{"num_key_value_heads": 6, "norm_place": "pre", "bias": "qkv", "weight_decay": 0.71, "final_lr_fraction": 0.0}
MLP neurons of a small language model. Each row is named by its layer, matrix (down: output weights) and neuron, and shows model dimensions 288-415. Each number is 128 + 32 x the weight over its row's rms, rounded and kept within 0 to 255. Numbers have three digits each.
A block is one neuron, or neurons of one layer that tend to fire together. After each block is what it responds to, as a language model described it from the Wikipedia text at the highest values.

L4.down74:121092099090172121189100104167190124130085131091128184076148140078114116164171072147135170141146077090124124126189139106098129102074140123086168148075111137124170163117146150045167111150110121132166151107196127120184174168106167085110086174042097077165171139173108108125079161169084118104124119119164130166149083136149126161123066127136131134156116103157130137050098134121103134125128
L4.down992:133184124104101113149087096095170121143111130078123102178181130067067127102114154083255120112153143114082072181170071124154134110156104130135119116078153097153108180163091071130060106159098152157153139146173142121161148076112156120146121133146152155128086130117157137071164100103112143131104078125121146171142143180092163144136163139153110111106146116081162115071163152105151160077187
L4.down1002:191091097163122060167136175135141119131080123147159101164131164165104111153190159072105130153148139193139093160105133132167123158122141111148066148144119078148060086152125146140166155192099085171133110104132160121136105136124116053112147096117159150136158157146159176161110140134129140126148149144119106062135155146076102112158146057089162104099111123117115062196153165141114149166180
L4.down1070:133109125158161171133159096117150200110112115182104142149163088171101149148191127172064134123109128100182130147092145096065133111165131155152118102152162110153110132111102159110132123132171108112184090149149137166133122123129129167156104109144162156129108118079116131134098178156129113141178134110133003129143110118129143107113183159144158123074118137070118115111088115120116122088085
L4.down1239:087078160110165126098063122127181150135101158155129173135153119125108130095119097160124093139169132120117156111170131085130072160162097102166153113023143079168091113114102118136134164109133104122165107188104158124117092146141047138179138152170088142123102158074126182137128104152157115138104132144081062159153071142110147091156172111119091141143105158066173156146054134040157173096105
L4.down2221:159128144187107133162154132072160153120097119081136171156109139129121125072185153127081092155117164155097149150125157113109090067111132097111090151102109118074100090161154100104118164177128089171166096176184182123144085165092147152157142103131198219169170142104186124110063093080125112104130074093147134129104159127147105077151110087123102202127088112069092140198143140095120130131048
L4.down2428:143139143107156102139126121120133161109139164127050173057145102125111126147121110162142052118083116149081130056071158154124139139132127172085098159102115129127112098110177118149095127123173144100142124108153146077166143139137119129093101119110173151130112124168117135119126139184099118137094096149134173156072094138135115148134075184179124113092158151115161130111115110137093075166136
L4.down2510:081133116133056128163095116161161104124163152120132133155109100106088144099130143135109144155105139143132105144060094114135155201164047149157144110109134064116119132130197098142103115149114110146239099160143113051155093044100143149107154071168137141106152160122179100117154153077111144100165144150106135060075097095100109139177143129104141125119089121089114154163079091142121078149115
Adjectives or modifier words, often ending a multi-piece word, right after "a/an" and before the noun they describe, e.g. massive, thriving, large.

L2.down1015:159103162185109180206163172163148167139140079145114159095156088106089152165174092150120097098143102165042123155077131072083127140141110136177082161106096125098137118132131118143081153109148149090179152172183150143122122162088162111147149075054123086146129121127097162143114183176151133127121144148089114093124122124197144078107120139123163141143131118102106142133126143127129120151109
L2.down1301:073129139138202101150139047099225135057137150125104149093122090163085127064100127119170150217148147118163132094115060075137159130108108067183079096117069075088127163104123140088087098156134141094143131133098152154087179121121121123114150115125113144111120196158087167116126186103168150164115167135112142085131152092104092095110138151134156126113118162164122138125101083129139169125145
L2.down1315:071161077156159146148136111095110161133075139128129147053135109176114085130126118119065147145142107061094095085099138085151128179000154046145109136137116117102220129142158116096111156160157102095131127207128147122124163084131158114131136089077156117105110118137091090142092124084182195193162213128103080153081107122096114174125133103110077138130154108088123101105101060150035106120147
L2.down1565:094170157119150131175156115114173188134149127095157150085174115159079152084141110025076134128111156143079121119100163178154128196141112148141062132176132199119114145109180110129084176109118165143160144144172109053095079103078133131116092172129156114137108058074165041141182132174137110091100120158137109084211145113125119137071098119167128101151128152116094167125136116049093132169111
L2.down1641:137155148146176176107116156144116095149145163108146161073109150117115127134124114113255167147118135149187099078072081135126085177088143123157150064084068113094108141161134083062106132121145155166121155126139113164163117093176138124145145086067082095150156191184132159124095127096110158115160152160154135123053128100146144156104122123136126096137150076106139155105104118157090127103103
L2.down1806:184107150108205168140184127148158100086099069148115126094149084106110137142133108209133112196102088104147155136163131136125163207034150065108046117147176132147156123091171100131047138141083098079191132123125152083128149102164162126113143144100109128130138094117165164103115122110135123180172115110109126162128148098139138099114123116114118152142178177108139141093103089112037114176055
L2.down2512:190155143127172126174082127006080134140073127100116194121129110153095141139129171078130104175151060114156154133129225148122148174091072097131105200116124160093138120102142095139133085135135109149136107148168126117073074175100132141109173168202131125153126095151123185084163110144128109149145099144082134111135161165178139112137119152137136081163058144138101115116131158154102116077096
L2.down2912:093153155107094138113127161138147091099151130160024094107121125149120184100169131146126122133106099164149059160131139154114137104149155135121144048117114150137177161144125157138082138135114080100173125153125098121125144092123155091096164086148098116184127130116115138123143149141127103111093158090122170143154113101145133128190055168145131116112182095097157079116118137084122085142037
Word pieces inside Wikipedia section headings between == or === markers, e.g. Purpose, Field Hockey, Society and culture; also short heading-like table labels.

L3.down1112:134093176116132147168117087110077126142145143122119126166096123105194133177107100193128102078103117168184118058138150087145135158111116145149112090121204163121158106113128119138135093153131150132160099132096163128168097104154118191138147165123158149107103118153152082116133092182145089126150124165101114148141124141163121109136180090137113127136157121138110162174093082119144095070144
The final word or word-piece that completes a name, title or section heading, often just before a line break or "==", e.g. Stars, round, Games, Records.

L3.down1306:136104120114117145128175150112118110117096153072148100113143190122177105164145161077127105137088099127145197126139134241136083129079129090094100095114145184130150061143131120130123136183128109079084247090161182141164145186156166162171113145073152120148152079079133167125153198106090173129166149110131133153152152080132149119119115137131152124130143132111105110135159158089124097146089
Singular nouns, or the first content word, heading a noun phrase introduced by a or an, often after adjectives, such as a short article, a large bend, one segment.

L2.down10:137125125112145131137219123117143072122056101136144132122132125125135184115124127163141137098125195128121092133157174098121136084133067118145077135085136147074156102089082132155131162158108115117087107090174149147144100072119052191158143127155197132217154116143084093118150152136120151167142100132121102105106193149106108124058113068120089134093167125140110124166119115130138118076099
L2.down532:127148134185089140117171171105211163134068099107162096135124101157094158045123119175133071134124108119141103171148158080094125142035104112171128141106117113125125079097049129124126117141147106140150082156152190155185123102066110139127130156111156164127150128085110127147093092126099096115158093118118064120105165075136125109188137100133139147140128125091084151138110162082157085118093
L2.down925:144130099128127171162127120119100160176139181122125091158085170111077125156068076121182156134117124086180172112120149167154101154069118073106161095139180166174155128140149101141115045141191144144056205085133112066114169178169126139169159115123137086129153124182088221129149118096121136105141146162103112119092167098107144129118103117130110180130173147127124120096178126090115105117185
L2.down1307:107125107117154104163155129172196096178115136101164122139123162112164098143121115187125187089125158159100110091098157141163116099159127148146141151168099120040121126144076130102111180084127193110094119134169047064131172172102105161118042073125087096115120151131046117157117105066134120123142136143129101116134167076159144113185141162129091127138142126121164130125131166127123090095199
L2.down1528:114160106115125154137146087134174096152127126128143076072115082110128150117128154151112140106094126124117121178126170134170072110102078107131107104175109070111080089108115115122179162089131137121202043080153125119137131108079066162165127130202141206162135103030153138081152110143078069155163129105154121085091134107112126087101143171130111128135152033102117117165079153113152088112167
L2.down1606:165188116183087140169121156170111172059126049118100126146087135150119131067204084149111076133143121144130110123171069136105181099099136076124164145139087192121088136087081094135153123132075126124100127112076159110118130137078134123154111103106118185103201160096145115088126119139106111094170092098124196128152121170161158112112102104114091143143066165181146137093085126160176123126089
L2.down1633:152158099159126230106137149115114126137142143114129121117129112153175149082079093142071050194178080087173084160126117090099141100107073171142116149133130091132106107104154142169136143122091131100140148136067153123101129127117079173093135123123111139139137159056124098128151101145163184163120149109113135070126162121140089107097126158097093153154135135131119190114131117149144079066097
L2.down2462:155161121117134132095139149113091051041056088143136135119141125132081134105070103191119159143117096142089130159110127134160155127142147170151149127094114174114212115149121126103144112127097151098127121118171099132059133103171105120176144168163148097201077055116130165126164142127163070122142150180096106174174154119134163070154124142153146158115166112056100101154128141147153089088105
First word after "a" or "an" in a noun phrase, usually an adjective or noun modifier like private, public, business.

L4.down247:154121158072135146126048062152116143129090129171163121197082124118142166145072129156115061163122149124115100143179075142142159135092134158135102146121122159096123132048090172128146109139190162138133089110139145075129123122089122179129097134150118155128129194116114096110116153176141098094124104120131144128112118145201073098119152169107092166126182113138123165116144095106136151147118
L4.down574:100083145061124180129120102137141150140133128113130075150114135143134074170111106187078135180119093126163125135148154178144154127110151077141130119152131133110166153113122115083129098117126163191140088118163168105153189159072120120169153083103115117119159057120122169134156106101150114149136140132206079105107159183137162185164177121080217148166174095105147129123152091179128142144076
L4.down1507:129161048119135158079117062202162144112127118143129144158118106117161125112150144158097159172165143101140153134179059143107141102114112085142145079117158121123117165200125117137098128183127141087146120168098147139150149132105101194175140150103131127108171110126126081101158156108079117107032135085116095101110148105110107175098128173140148150101136145169132108128132071162114164150122
L4.down1676:126059152104168118212080057134107099120113112112200118135112112113070121179075140178153101145093074140139121112143206142152169141122180080154123112134159122171176106097129104135113031097074093131127089157141130108143132169040116093117136147170144109103193100167111118135154107184164089100106050156138162130114130099082163149175144138061209137135148111149118155064126127131126161117152
L4.down2127:164173149076095139079146128179092135169176111096113153108135130108173167120099079133102084164137092112104138126085173079087088107188138144124099140085151112079136101080152152101135114168116203138143152122123172147146134155121154126154095155145071181077128150116134094114158155207150153116140129140129163137120150177144101141137175098134114144109071062161086085110167101155110195099140
L4.down2325:169144143122113189122089113091154138102140124159093076111077112151114085127113086135113124114115143101083065073153145156091101108122139150127167104178092169119093126153125088150183173071102118107101089099145109127137143114083179119144154156155103125169132115141116132142117136064150112095146142134134089179124133116142126076168077204120123150183106119068065176114169176160128098143145
L4.down2658:138154101123116153122081142179106163145128157140137097198082088127128099083089128118104158168100102143157154095115097131101110129117101085158095086135169151123125111178103080137149159149104143134160057111124136126172141076068143161164093117056138108099109146101128088103101176155134151144156130125108130136110139185086090138151158078123106119120110137151098177109187139137139131109139
L4.down2883:114163117146072106119095102151104105144096142086115113117144084129126116151146175135101104149115089115127140110141187128140155099096154160163110137111131125150122125125162171122104056153100134104126130053111188114080067134142085112184139123122105103191105158065140140120168133141179125096045122138119137130099110164148117102082114158141050179145149137074121144114111176072104086108099
Last token of a short label at line start in Wikipedia headings, list items and table rows, just before a newline, colon or ===, e.g. Electoral system, Leederville, District 9.